python train.py --head_dim=64 --hidden_act="squared_relu" --rope_theta=10000.0 --attn_scale=0.154 --lr_head=0.00487 --doc_mask=true
MLP neurons of a small language model. Each row is named by its layer, matrix (up: input weights) and neuron, and shows model dimensions 256-447. Each number is 500 + 25 x the weight over its row's rms, rounded and kept within 0 to 999. Numbers have three digits each.
After each neuron's rows, "fires on" lists the tokens most often at its 100 highest values on Wikipedia text that the model never trained on.

L6.up1615:472519470520518475508519485465528438485515481510530519487519525526512503503483487494514520505509527511495506504477539471513504524510516516501521466436512471527457433545511570486464476501492500491478461530512509498441493449469493512505477486481523495478534562477499493579494509490500496450528519503508496440521514485504503510511484534516537476454501526517499466517499530530528516525444475524534510535521516491530533502447507464526469518477482544536502492508498481526527527504521517522543486504478534476506502500437508523474477527505515524479490445449534493509489485473509504480
fires on: " H", " Her", " He", " V", " R", " The"

L6.up2276:551472515487505512496521494521479487465495450502531454535547528523505528507479495456510482517536502469508461467523472428473471543497483454513505455527563516492521481516502479502448502492463487497465436447517476494486445467521525470544548498510534530478531487471488487550490488490457510490489495505455468500517471499561479514495544467557515510500483504516472534485505435522470480493511569523478498512477458502510461493459506489496516517528463511513536541493527505474478518484499508495508529477489461490538473521462462492492466483482548514472486502523514464502446502523478469458
fires on: ".", " in", " m (", " | "

L6.up997:521521521492481506532453471505487509487500498511486487477509481462467511485498510543523501529511511484481535497514490447512452409532502428483480441501476566487503490559514537520550502506528531517531482495501538530491574463516490480517536509485537490513489504482538530495501472549515500480526504534511468509464472487486484486497465519536513470504490515499491471478515473499476492470540509479512499538496493474484474513486527496487474562480532476547498488486482480468476495526527451506493501563494524502500492476513479489526477543509498403533501518526522473509451496459496524464
fires on: " who", " that", " /"

L6.up111:501507519496515522480494509541506486523487478472490508435483526476483515504509506491495515494527456469460528509500540468492511496560464502451497473506489548513470535464523476516522469475529509514476459510492502513489498486523463443526467484526503512498481515504505497488479507501514476549539485496484490460476535492514489520514468510462479532503472521491469524469475455521485482516554465504501506488507511461422509504513526502468455428469570488534499448484498495480476519495529483479534477458505491535474485522488477466521515444536495511528498516495491540469539460541513518495
fires on: " of", "–", "uz", " Racing"

L6.up1708:505474550500498479543519483514483479449488546485459510484489515535508506474520522531492488474532506509459503465485517528502547537506512507494499471494508502549492531500507516484452473536509515483520491473489509546511517508532537502521478531532499487526528494540528491517513523526545499500518469511494455497462540457517469495513494499465501496469542512477485532487503469492527441500502513525504493505507485538535475545532520512469468477499529494531451481480516500485515490514495527487490520471487467532514510471531453524487506522491535471531475508527502535503468534555497463532
fires on: "ar", "er", " India", "re", "j"

L6.up2485:478512507521446511490519514521490494468451504459522500500514494456497547508522498504492551495489552543458484491469511483482471560500499516507509486537487482483480508500521512448480484456509522476477470499467515515490508503484509545469513552468545497505507520478504479513471487465466509536543504512467525474509468454516521495496506513510470471526505490484467535473515519496499481513488510492496500453439544541511459478549471529496446467495524491531488511477506508504473488505512471536495538504491477464516489491501487532505464563477473491518492493482522507543482524499507488540
fires on: " or", "y", "ob", "ur", " loc", "ot"

L6.up873:489492460504487495515479498473513494510493489496549489514462481513491552501490526497519491486526473464496507516515524538510488506487517504498473487482496556491563488537497478499528474479461515532563484521542485492502483512488515517492506537506517478543492521502467492490482467520481473528481477530472505526516536457535491495502521479486519466518463462523510511499514496497467521521506476513515494495515495512580471501525485474429517553528491490540461504517504481452548461501517500482480495468491536510510487473501450493489501457482524512532501524492523545451524491563524503529
fires on: ".", "0", "s."

L6.up1948:489475505478447474485537491497463463519442460489495466487479505483496526486462492503530523482482510479495492480512450519482537502481536472502461495458468485485514487540478478505513502522478480486491525480485511442511521484503480541531498492460532505508466530496506473527536482482497495498547483480484508521536500483521517489475524490513458497484510534474467516526469463498499479474516473508473531510469489457522473485592511465506458525495491505541533511466506494492498467474505525484507518455511466488493473525489516537504492517465526478467487486496563505483517509487569478494
fires on: " ", "°", "-"

L6.up545:527526543505456530471478492491486495517479483485527522518501478478506538476522517547475457543473486520504496520531473516570501516516475462527496496473526501464517451531535533543492503498497539473517538483536458520531505511485461486483501492535432470497525540489475531507467536533505496489482524483484517498506488470506539515490522475489520461526538458530531486522465514530489510491531518507526518527499481497508475475493458481466519517480492524550503489505493494537511450501518470540508472451505499454512510534517501469451503436500535504500488537526497494522529537547542450508
fires on: ".", "un", " .", "aid", "ly"

L6.up194:538525479540465511468480515502513484533504488482510503465511579509446527544512467470502491480455471512543535530491490508496517532525507485462460518474458507521495517519515459455532441483489516464527508494486538490494484509490515521443494496533469524525502487513499516488491503517484554502510539512516507497461504507507544494520522484467507519521521522479479499482519532502459474432491481490483481487500520468474498488497529470495460482505441491486500499470472493482473484510480493510510470488471530513509486480449479481557491459511499521514501491494524509496452533482502488509
fires on: " M", ", M", " of M", "- M", " and M"

L6.up1184:531498528509499527488473466550522484492450522501524484483508531511503540529499524523538502478511477510521437525473495482506528501492514479510471480496506538499496492477489466529479485468466520514508536550474521502476520578477480504475538500480530486522512534474500468491473542534496529517509483509491492481502452451508518513490515475519494505527495475393490509515467544500528505485509525521520463499494509477504473523533520472498539518502464541476515546531481477503459482448507537488532477475514505484501521512553500514487501477475568497498464505515524512476543493502499505478
fires on: ".", "th"

L6.up2760:469475528512503519542495480534513513462515489488517510487494533464503516488541501468532471516525486486524459534499504488519455502496499511515525514473440486494478507505470527485478522522482532454470497485511452487487498529534524518548506469491514491475495487459502491542489502512536478499492471514499482512464496540487491502476471493492499501473485524447462518515554477524510492466508509499527492515533510475545493488478510447494517541494470430502519493491460500537451492508484524497482473516529474514507522509519479518488499511511520547489514505471462479486513488533518464524
fires on: " |", " years", ",", "ing |", " |  |"

L6.up1314:478512521486472521477470475489504481444462545502509504447510503508487438533499468500501462503489495493498474513464509452473495497526501531474460496519527471525487541521492549490491457563545461522527483491541536504528486512521543483525473502479522479492411498475460484504498527498494485528494449526493527543477512525527506515485550528453469517505523487488541475524505483480498497510519480485510439502496507532492476540510511527528491488480493492514567497503442516496488509497500482480450455482515485492497476493561479546504441527492490502509511485535463542477463494467491468502
fires on: "g", "v", "w", "b", "f"

L6.up1976:483423523480502512488528494505479461486493474496525476478529510502493511463566518519518426522507517485514481500502455459509460479503467489510485507520529532455541456482498518529481496530491476517515530573520531472481475521528507485514525446524561476539483524489478529484507521480516494515509447476517529472510528515530469536506490495484522470448532490494502502518507535544461489536520471517484443511489518493526491490532501491476521524485544518475519512483503492503488533540506465555494560507484500477490504463500501477478497511477503504469480515477533489496490448535488517508
fires on: " and", ",", "es and", "s,"

L6.up78:519475460454458484452518478508471507497534536522495511468508469519496517443518528482481527525555483490473524551463494528471509477512481527518482552461518509488529538520471535535529483506505515458511497484515481520482500508508489533446459490496469500498504491535514527510505495483452494472500488501535493486443507493545490538518545497504495481487508526494482488518467569515519467518496465505424465559496518470486483530503527492522500515492476484476488544506539513462487522513506498562495506478482511464451456496499479471486511525490458470477498501510476539488460487518474510522
fires on: " and", "ed and", "ing,", ",", "ing and"

L6.up2770:495528501503511478523551492488505481499528474498476543503493528515509505484510512481500493487499534471493488545535502483509462507514506466518461477486523495469466584493455481511542542470485502503470499580531485507482501512499533520514507536497501552492481499489503538527472526539515472492474448470494512472521505506515489514517491470490502530491505533501479473538499553509494509463500476502481469544523505505498469514482476515515493488469505481477499498508505507478503507504455498481495527491503511522481480459520481447534537501516519493504490541513514486516490471491488568452
fires on: "ar", "as", "ep", "or", " Philip", " both"

L6.up573:498533526502520561503488487538504483503507448503503533525507484485508476522469550561509521470447478492502550567530522496498506462524488506519492511539505512529513459536492493484515541560470503491527521462475523536561459522483477503515490435487485474520537499492520500509486586526509470532534563468478508477481507458487499522546505494502522497550496478526506550527531469525481483512458508522456464518523529477494467487496506460507517498539517526525498503539493464474488507537547470495512480488528488516464506493501508513503492475493518528490477525464508472545486505504488448523
fires on: " ex", " per", "ex", " Ex", "er", " et"

L6.up2415:527444483476506514503502502516519518486527472487525518507459508531453479487514534533488527502518473493501495477522498506479475497521523465494466468529549524487495530476501524541496456489536489532488527514530446511511522492521507485459558508519507479531535519494456483558493492489503508499511516468462477511475516439533451524512499501455481492464502480493496510514493498484481526506530506465518518484530493524528473509526534501511515554518472541542509507519506527451491488505500535507531492504506499497490530470512515514501469506446537523472471470523544531499517472503497488494
fires on: "."

L6.up1631:452503534504459519504471442513470497490480514510501471491501484500461491527513503474525478501515496417498466499505499481500474502466512458504480458475468486491489475503564528523539506504479462500470515496486513504443494475483486485481476476505510514483500523445532497564498500476503538515521489534458496493510487499516498512515503465516494451476521454534462496497513462499483530522484457482496479517528511491482479490539494484468495521523510534524484491525497467499502510517466505475495496528465515516582495476532505474486505516540491498559508495479482463488502463485506473454
fires on: " =", ") =", " have", " who", " with", " that"

L6.up2510:515505488513488493521509527510506533556472537501509501489501509498481546493447477518506480521534533526516481490493465494516453529516506454536508453474534520522487541496480530507507435477505469497430477508532482529520519507494527486471496524485509490471495459457467496524523453499484516477514544483496480496497484487544514519479427519497503511503499476531489455521476470491530494520512506517536535475496498497504499492478459521505504510487547519502484504475490507470523479514498486532484508447549444464526541473510502515474515488515502495524513519517500474498512453523526466493
fires on: ".", " .", " U.", "a."

L6.up630:521509493501508524497530517495519530487536530485500470495531477544511481470472513507534543510575499485492495504541494493541493504461480516465524522512455509495503518495470493447455445461470464506519519488486486512485484477506472469519500483488484493552482478503510497548435513490472456494526520507502519515521496490488518520503492535497494483525455480473485495544525526468485511513504489494475486522451512489488526496503494473481529468468532547522529497484501496534514507512481481470500507494494521509507468483495482508493528511477480518475522512469515501502485498509524475515
fires on: "2", "or", "al", " environment"

L6.up1675:491475474514489502466495526552520508488525505489490491493504471491476519508473514468525499477525508478504521519530511523520468491513464487503477470496474505481512501506484471457469489506474496531463458507526570497472507486480513469518511530506482529500538526521472485481488474539510485481469493512526522524527479500514500509462495510523463503524487501471440505519495516488495498535527487490486514510492490466492467490505534534505512489535488456486507459489510464550500522526507488458511496483477557489536500543509502497498527485484517522477524480478489524443544475499457505466
fires on: " play", " played", " sports", " Play", " playing", " football"

L6.up1975:503543485503476499533438540524514467448506540474498526464510501514498491472492471458515566458492491509495479510493486526518480459487513512528499546472493526486455474509499493515532476491502497538554465510535459503490503481543511496517501522543502510490525525516494533501518487492543487518460505468492508476543453496486544493522497491526501553500494520498503530496482498466474533527517477502539481501530479491484467521486475491527495536501489493531496508472496470493466527528483506530440491499501509448543495517469505479541499536498512499486531515494505448504514531497511506486
fires on: " cl", " these", " d", " those", " as a"

L6.up1116:535500498483476528503482508517477471498474492475496484547504529445480492459520464519527495483502543476483491488496484503483492494477487473487511459510493498493479499489507523475483497532511553490502548467486500494480515469454512496513488523487497491492520499540512509468473503487472512508496517509453476485498515495492497550483508503482491458547534476526518496485541495490490529512516454525468547520515493492509484478479481519498503526487473505527519516532499484485505495527486554531487504521491527517484444493483480485538543442500485482489507529522468490489520533539464497474
fires on: " ", "5", "3", " th"

L6.up325:481507495543462524470507493519504484495528498462503472478527488499512503523500544522541499549497476429505506494495516523529474495539519514505481493515521486488521530537463520535488539500490537460494550489535487472510497519487485485520518505483519467514514518513529468497520471509505527503463430533512527496492511443482513505499525492518521529478502445493477516550503503512505511513552501471497462531468477531483464506484521486492487515515497475511459476499473500522499494494507498461490503468497586490550499509507492543481521464483493548541529532536544494483482445511489526479
fires on: "1", "ur", " under", " in the", "ar", " | "

L6.up2250:531501461490419471505486541509481459493518480481433531494497483518473510471490484451480480477478457501515474504531468447513480494476496483482479520482480473509509544502545459494517480498469463527516491456531506508542523491519539481542496533497487497467503563488481532541491506509511537542528498502478510510502529516531509489505486496521496505499508476505472504476523525501533489540505546520500492478508510458525497474523514497485484507497499505501494473539509505482467462503490481521518521511492552489516471473532511526508465506552479555523444496506531500438493500508489469510
fires on: " | M", "| M", ", M", ": M", " M", " in M"

L6.up165:526498479481518479512437491503442513472502435500510484491486470455511505544479500466454504465520520452507468483469496476515510479529493469468507488510471531546481482519518529480509489494498501559511514512508482501487475472512464474505497465534478520480498494503503510472497499515496535505480496514554451529488515515485531480525496508503536515460483476531472495527488504491514558524471463518472513517484451478520489420531486459490487504526452483441508472471506458489518498500496466533541509501497482482494490565466541501537569550461470504540497497482491541491549542527497518517
fires on: " c", ", c", " and c", " the c", " a c", " of c"

L6.up1641:504507489510479515550529484503484469493512522488519455519493494485495560520506493484534520540485502480491464494525521513486459492480556527516521522472477555507538515472498547503481488494503549547479471521509506519482528504481505450488505522513474474484540462514512528514539484534519492487485495515488543484523517484543510487548501503468475502474492487491482506545470533474503513527470523492507468509511475474500467522515515483505519503519473497481472497547504485443423511456541492513476540493528489501514506478498508472536493515466475502483501544505543452458485540483496520506
fires on: "ing", "ed", " I"

L6.up2521:510532502463450476488518537512469507559470477497520532512471516501473533509482503481511514484472468501498469531525461428486468505521520512478510474451493504515499543459499490492447485507474469488521486477511513494506461496528519508491505460492470534465526510506512518490477482529490454527546508515503522478494564499514489480477503478489513485507503479550472465528475539484494478500457503507496530504464478460502506507545523488501511509491469509477498529466510537509490507498511496549521464508481539510512478513513496469547483464499495476513469498537573501486531483490480479523
fires on: " | M", " m", "m", ", M", "- M"

L6.up1517:512490535526470492525493508496532481533500497513540498521534500517456535511477562476546483483531500489524516502507439499502512509479489457505449502481513519473543492525484516508497472492504507505448547472490493486493476469484489493459478486468504465478499509471491487557499504488514503477497473538445523499466480460514532544446516506505545457525519509475461505503478501476541515532485523466471510524492487488530502530508454540521513501508496531491489497497537488474455511505508528525551541442495506480512506514513494490467504528534555524521421533528531510472516472498524504520
fires on: ".", " .", ").", "a."

L6.up47:487500531503550579502514487514495504510474502496493535493470512513486501475522466487522516531468505510461453506536473475472517488488476498468488533448484493486491501483514488456519465488457534471490550500449496476478495552520473526511531461514481467503517501477520522495424501511518492465503489511444517497516506485500498510475501514485488474456518554523500529483532464493534522511501494500527504492511500463488471432529539499477532495513496498497477493503452510486513496497508528480542499494547511488432541509501506507529456508529478452499535529530511493529521455479490484477
fires on: ",", " |", " p.", " numb"

L6.up2553:527491478533469514464492528532468537511561505449492479491482515519493503494510550484493516512509510493511534513527485508513504514457507503460500479505498513507524478525526505520494510533492504522501486497499506494483495495491481483517495503531499510495498496535508463524499490512521502531475471470469496507467511516465513491523490520510445517448518457506456510484560497524498486468493487477505477549518514513466468546546446485490516493525517482514483499457542474538507467470457486486501489499463484548452457485494460458504523484509529464517474507499535492492493491525516503474
fires on: "- T", " | T", "| T", ", T", " off"

L6.up657:512473498468519515508511514474501518508527482491511509541514465469550511503465482465531509493506524481510500487452428497490525450497552473525471478492490517554494499509509495541506481525490441494467497512474492497492511504447450501503567527513501466479534458510495573485488504467509507498496478494520492492550477462460535468503478535482494484500514512481499462548516524447489462540507503471539519501454489491518516502498492451509512436502499479469484508481514514517502514532509506517499525496503473432527503470506462509493491506479505510507539488478501502464492488483497483498
fires on: "s,", ",", ", the", "),", "er,", "es,"

L6.up2843:499472518506472458490497482541505553501494525503496492504487545514464467523478539481500511474434484478504519496503518564541463507488503451513539555541480497530521523523503529489457520484483525490499515491550475497504476511503506505495490511515506516499448475497509490563499492506525560489498485517483504484492507484492526540497499497529519480499469496470468533519501488523511499492484502493490482530515528494528470468510508505477497508514476473509485537524482510541485496516488494542533504486543499491504456484512501464531509506469553534488539481529460497473475526484487510540
fires on: " in", " for", " under", " ", " over", " a"

L6.up2833:564510497520490493503508504489501488504517525533503461504501472512532494506488467498490458526490450501454494507488472492523496507476525476486505513515506485524467465545497476453528465525511553485496448515492518519545518519485487478500493495497504505521478528472557476526482495485519483510519507508497495491498461527551518495474436463474468450503510480490470492482461515486501537505508514493507495477477442527487526483502452488518489501515494494547505484470491499489522534540474485512520495514511455505477498530491463447504429522506481492484508522535492489510501479476478549509
fires on: "\n", "/", " ", " S"

L6.up676:542533511499509510507459528537445498524497520476488486495504501481497499549506500494523511438518540510517525484502495499448533440512517472567462478484517470542531507501521510520508519468505495496444551468493506460501574472534510504500505494468477490504498530449542486505436525506508513506509515475483495524459474496522504580503506461513506471486534467548527559501530505469479535529542523510510487552529509503495470466519487499540504494503523463532495533469516565497511506548495519514521502457481475473502464486453534498463505484533490482517475490511506479472515497496491488508
fires on: "in", "le", " time", "o", "gle"

L6.up428:541534495501478484515480504516493492496506487501518483493519501527512503541523500537481488495485484494481444535516467510488491524471503510493506519505489493510505575489509518524492533531502502501498477504461494504499505514520478445522509539511471500506493544509551538458493512553506522486500484530535478531480463533523480537449496495538575502506490478485492550541530507515487463505456496491473501538501459492537509493490501532513484523541513525503518529529478567472470491562513430489507486477488531461486489515506463486490508491500475521503514533476544447481532534489510498567
fires on: " t", " fac", " and t"

L6.up1705:487525510428479496470502513490496474518483550447515553517460455522504507494477486486482506538507525448524511508483508496519484477525502498502527498470590524534479501471517551496518532526509502526517484492537489497479506485489491503479513528501495501487480518497517531493543528506524514474505471522447486521464487552529491492508465451492490520484520519548487510489464524472506521515489518475509464472509506489483481483533522538509472499469471538495522500504511485494486500511477504522508468431552522507474511504518478520521465521484493493480522511493531497483487478503511508494
fires on: " D", " c"

L6.up1949:502506502506504502530472531555482492509536511475523516512475518482526486549502466526505508480476532503492519518479485523441481482493489490507485485436504508519471500514490498502533513494498506518515478509552494509492468473466451518501503506505539492531477513476548521489550471509500473489471491523495486515503514490521494500503516491494461488496571500511478499513515544492497528531526510515501518494532521478504503500488519520467459497480458490490483538501455523513501514511523461490493476464467539468438520540519522514513493489505495549496491510522472559511529500501506490455
fires on: " c", " film", " cast"

L6.up1155:497529466472494516482489459504521489536454493458499488498500498500486476532468508479527460511440514463524450508475473505534487514517484538470517512488529505485539521446528545495549527478537538525504475532456452498514506482492494494470522480478537436514482506484504490507501515569535482494473501520466532498511522511472522520459547509469580534503534466473501446487492528498459517499495477484488502490490485492485470496503474501507537486491475485551504460492513511474514468500495523526493508461460490483508510505517494505496498516498517476476494556527564524494522516481518504513
fires on: "M", "C", "D", "S", "T", "ation"

L6.up934:531510458506512521470506460539521502496462483511485497499473504538461474505508477524490543515477483568458495501474519545509492512486480512497502575511509501538505480533528498481530489502446519506495505493485555485536486491503470472489511507479509528489526522501510520482480493501496473497510505507487510496478505466548485539485493509428495511501481492484499484476513485518489493466553429477466525497496525468512520518476493494516499464528517510467478492518478480552464484451505500551500468486518520448499522550483480490539509461506540502525471524519506458501496522502541456506
fires on: " for", "R", " For", "for", ", for"

L6.up2220:513502488468482496505488512534543458523483504523504495493511466495511524483524502415519482502526554486502511532541509531497491528496484499500495479478542494518538475469484528538532492472499542490528498470554496500507509499476499459498498466572501495517501463452525507530473496533533499510477505494496464491520469520521498512498521519470471519462494486452483569523428508490484510494513507544537519502478497437517507528502492457483533574498471468521513496535494471502536512499479498508530506510528500500514494527505474526507523521498560506537491490539494442438485468491496503451
fires on: "| ", "ak", " | ", "===", "."

L6.up798:515492511548436501500487527513484475498534537484536499469526481474529486481475492492468504523491494511504512516504471495488546508517468514482500510521488531493471501480493565514525509513486518518501476461529530456530486505471545492488520477507500521526541487529499521507510496494475517501520503526524506484444509456513513554497511475503425512471493498508505507510510510489502537491450527506486502502516521480490501485463529527501416524497480469488496482504469475488461501518488505490485524489460480526512498457515494472492494508518481490482523503489494486470461525512499505522
fires on: " r", " one of the", " the", " is the", " of the", " second"

L6.up1669:483477489482499474496470464524512499530467522494486502532503475470502486507504558503503521469495484472491478579531498558530513471486475516532531548510499478508506522544537461500493498513523507493481470480483521491493543549461501475493519525499505513503568481474517481512497508548504506497497525524501516477501519461492504513478464439481510489502526444498527494467527496536492504559508452494436506517499511471510497472541492487514526527512514503523508542469521531499524521487529498456459490525498554549528443516512487482487475497470474510478523472529475465508546496508498492551
fires on: " or", "'s", " oper", " score", " not", " sound"

L6.up690:481501464479472489509483512496517502496495535513478542513495479486484526523492525475524520489479551531534488461520528466540489569504534527492501499490479529530476462487495509473524513496477536482523473508509490472505426521551534470478513505545527512494522516488472525502452503513509481492460491531512505497523507539488515507496471500502522502498476530516491495494486485504493446475467514522489516510467490484521526520503501478534476447514498459520526407519481456482487510523527497508493496506464499456495529533474462492485541512500478514484485508472543489483483506538507483554
fires on: " R", "ic"

L6.up2649:522534475502506487473492506543535490536463523496506499506518501489431482510484485463517524497521483516496443528514456505488486492500542496514536477472539520500533469490512516465499514526490481525467521533487463527547499466512490494567513510489505472508458505519520555527532503547538529500530498496501531525487467552458508439534526488518505497557463466481513523550520470497448566510533485504498516509522484440521467512477478516526507537499491445508495515502487500554462526499525485511511551473541527499503481509527488479502483528505476471497539543522497487484466494518482491500
fires on: " F", "f", "vers", " f"

L6.up1942:479483514511462519507535509493483484497476481473488464494539516478485484542492489496481509510515509486492514483499480526503495490482466484470486573443497516549490474501487483477463484521465483463505489487521472511472550530483503490495507433486516483486494481507494492514543524500460496496513502462516514516505517494538471524500495460522486513587488482477526519562491512549509536482459507496529431517492474486501481527501470489491488485503481518468504510470465511471495491540536528490495524449505541482504462479493471512495531562467470519513515529501523468460513505533502542505
fires on: "ing", "eat", "it", " Reg", " R"

L6.up605:556468478521507481505496531545533477467527448476526532503466495479504435466480487534521481487523531535500489517487465475470480536409514511484483446477460531501516499513519537506483509471507495436468494495471455509518497507523505538493516488505470530516519522484496519478468493518483497522509504502473478541551459490522494541554530508550474460494481500517502516548540488538516496478520515518457513525498499466456530501509524511525534528491485515490532482470498531502485498495517500506492502498487500514537513496504487470470492498477502497478480496517516477526497510567494528499
fires on: " ", "1", " public", " Public", " t"

L6.up2274:515482519503482540510517513515473480516518491506468459554496505488528466516466502467482507503478482522509557500518473481525542487495509508481534490527529520516466464492509511497556490509495507454508503503486468477532481480510522502493483503469510515538510521538521523487529473512504473489543506483478507531511505517529558494553511513485508496506518468502528591511476505479509531489509502505500511498496497478492537511541524502515489456479459499524531522553514459462504485538516476501451499482475509457575466532543513442487469498520506522511477555499541475477519496497501496523
fires on: " the", ", the", "\n", " The", " that the", " of the"

L6.up1912:449472505492454499493486502519446459514480508495477492507468524547478537513528532497499539503525525493532515518544524501499497504489504492473511453518445488499514487512485503454478497484510513499532489543477442508487519523505478513520501443525531535510488526478474507525524500500536475498502473489520475488491503521502498511519491507506517477501488474478536491503521461512443507466480531488521519511556537516524518514535486490542481481520476461520483450476514503495503497513516494480517500443509506485509520490524487517506462515453513520490462477486502516539480457507514500499
fires on: " |", ")", ") |", " Gold", ") | "

L6.up1350:482484466488483521506487498520514484476515554513535501472529495525502476549458497488491492493519494497449540486487475540489502520510524547523499498452524514541524500482538487509508497505500501529485491476474519464467511487520484500484511516460503553534518528497510488505467503537503500513513496511495525502530495498536495484441512512507523493444513460492511511464554487529483468506501537502489484503491566509533509492452525501469494509498491508475520560495520568527494524519516458553509495491505477489523512508521502461511465475504461522482489532529500503504518469469524537524
fires on: " ", "le", "ce", "oss", "in", "  "

L6.up2656:539496488505485492502477495460468481527484529484532508473495545496493512452477514462538546491489455493470526507490491516528477528476483494505482547526505520477498558536471530514506538496456534527507487491515510534519500498487485515516448489518471477439472500514469515520486500495513521455481428510497540506482490515462477514488489492459460510494504478515498493482504515503512519505512521547496500502483535461503503459478520476474556472498515490523520508458505539489532512494500482491478513463444521524548496505467482523466476464540531482509534578491567495521495483484469525539
fires on: "1", "2", " | ", " Season"

L6.up91:478495458508532481473487515550471430481516480436530444524494519521451553485535470466518459529503514477507499475514519470486499525475471494465489497482500496530508500513532515473523490499489535481470548523495504494507441466507479501539496533500514515461461482524526485489497499539518536497439501520515477488465475490468462491510504486475543489467544512481485507546493485497458484494530528529533484513513531515504529514512501512528514525504457477514508503477474504478531509522514488450472554527501501467531502496521435480503496576488465520468495518515500511507524495484496525487
fires on: " |", "(s) |", ") |", " | Notes |"

L6.up1575:517522531486471542511486516494465469485485496459461505478487534492510476469506510491546532481475475501516503494543532455533493484472496505486525477525513498516535503485470475469533499509524519503476485505515485480527498540431508503518525479504511518503507488510524508493498478462469508506544496503528463539529572479538528517478470495487524472501493494486517491518507499504488473534494496494487468494473506524467507446495508511473540480520519510501467485491504480494476522559485502525510530473499464509489514527503480516555500557485477536477458464555538538510489488536540502487
fires on: "3", "ra", "ina", "ca", "ha", "ella"

L6.up744:484455490477468493483515435476509505488490468539475510480564520488470429491488452480521499503529494532473458460502472520511498491503531478489480509472518483481482545510463500519517487508530528544473509485476458521532508488498494512514521502474521493502456501545522456469506506509521491494508511516489487506483511512505534523509486427497540526495526555488513486537511465434492516530501521536466487520547482489472454495543493489512475468525510478536536475511458502553506506501511491516512465499507471529528512497447483464512486480529435475509455473541502526502499530497527499478
fires on: " H", " m", " R", " M", " n", " "

L6.up767:517538524507517525510545468499536520536504540478483504518511527501478482461464497511478447477497517497534539494445453508514478513457522518552528453506534515514502501496510497523511509450474486492496496487467499425530456515539496459462544463494534526535505474492510493505455497542523491521469520498509542519498461482498523524515530503494489531503480503491499534503457469511507490502559490500452492499485515474527489449481540497492501533497509512506476491515438515529515492538444528516495480468502506508512475453539500532539512489503528501521518501543520491493516493491506513530
fires on: "j", "ra", " sl", "e", "ce", "l"

L6.up282:466454503435446502478537522489526560543480487482510516505459519496468509512484517513451546470459456522523543492527503518527516528531507458523487525449475508523527490530528491531494464495486541461470490509477474489484491477477530547468528506562468519511510499460467566530537541526472492487507496557438488459481512490519499481488476497474449486436525521470497527509517478544469493480479501493489515514459504494537500493493529505494501521506500507513485481532506499516513484508484467498509530464486496523496429492489485448476486461509535533470540497474495506470486481513511447524
fires on: " in", " per", " or", " the", " a", "r"

L6.up470:551479476466488530509496463488528512522555521488435481472500510478493575545514481543533494481505481552500493499508495535503469475550539496482473499499511523533513508485530503520538499479458473494496457484512538514531518506524496493459475499524488493533506481443486531491499532517503501476517515508516518487476505507552513533510450535508488488551509509480495509470526508498516472470542488509499515451522480495503516499507473512511456526527427502535534453514498484480469469477527504510511534485493521500518481521509487484496479534511503531493504554499533461490468487488521534525
fires on: " R", " | R", "R", " for", " of R", "| R"

L6.up1725:507440514523473558495519550512492473539499476475503499499516469518484494440490466480498475537536470524464527532474485472496504507473483499475444502475468492513516498508511530508509517518521518496482498528502553491485448485470487474504528485490503492505506469522476510486515482502542463522531496486536499514514450516496537509509520494491458533492509529500486502518506482499493505527497496550509464512506462502548524486534477437468529504507485475454480474489484519520483504542475509513490541533505480476528472452511494462508484500491529472509506512518543452528471492504503478528
fires on: ",", "s,", " and", "es,"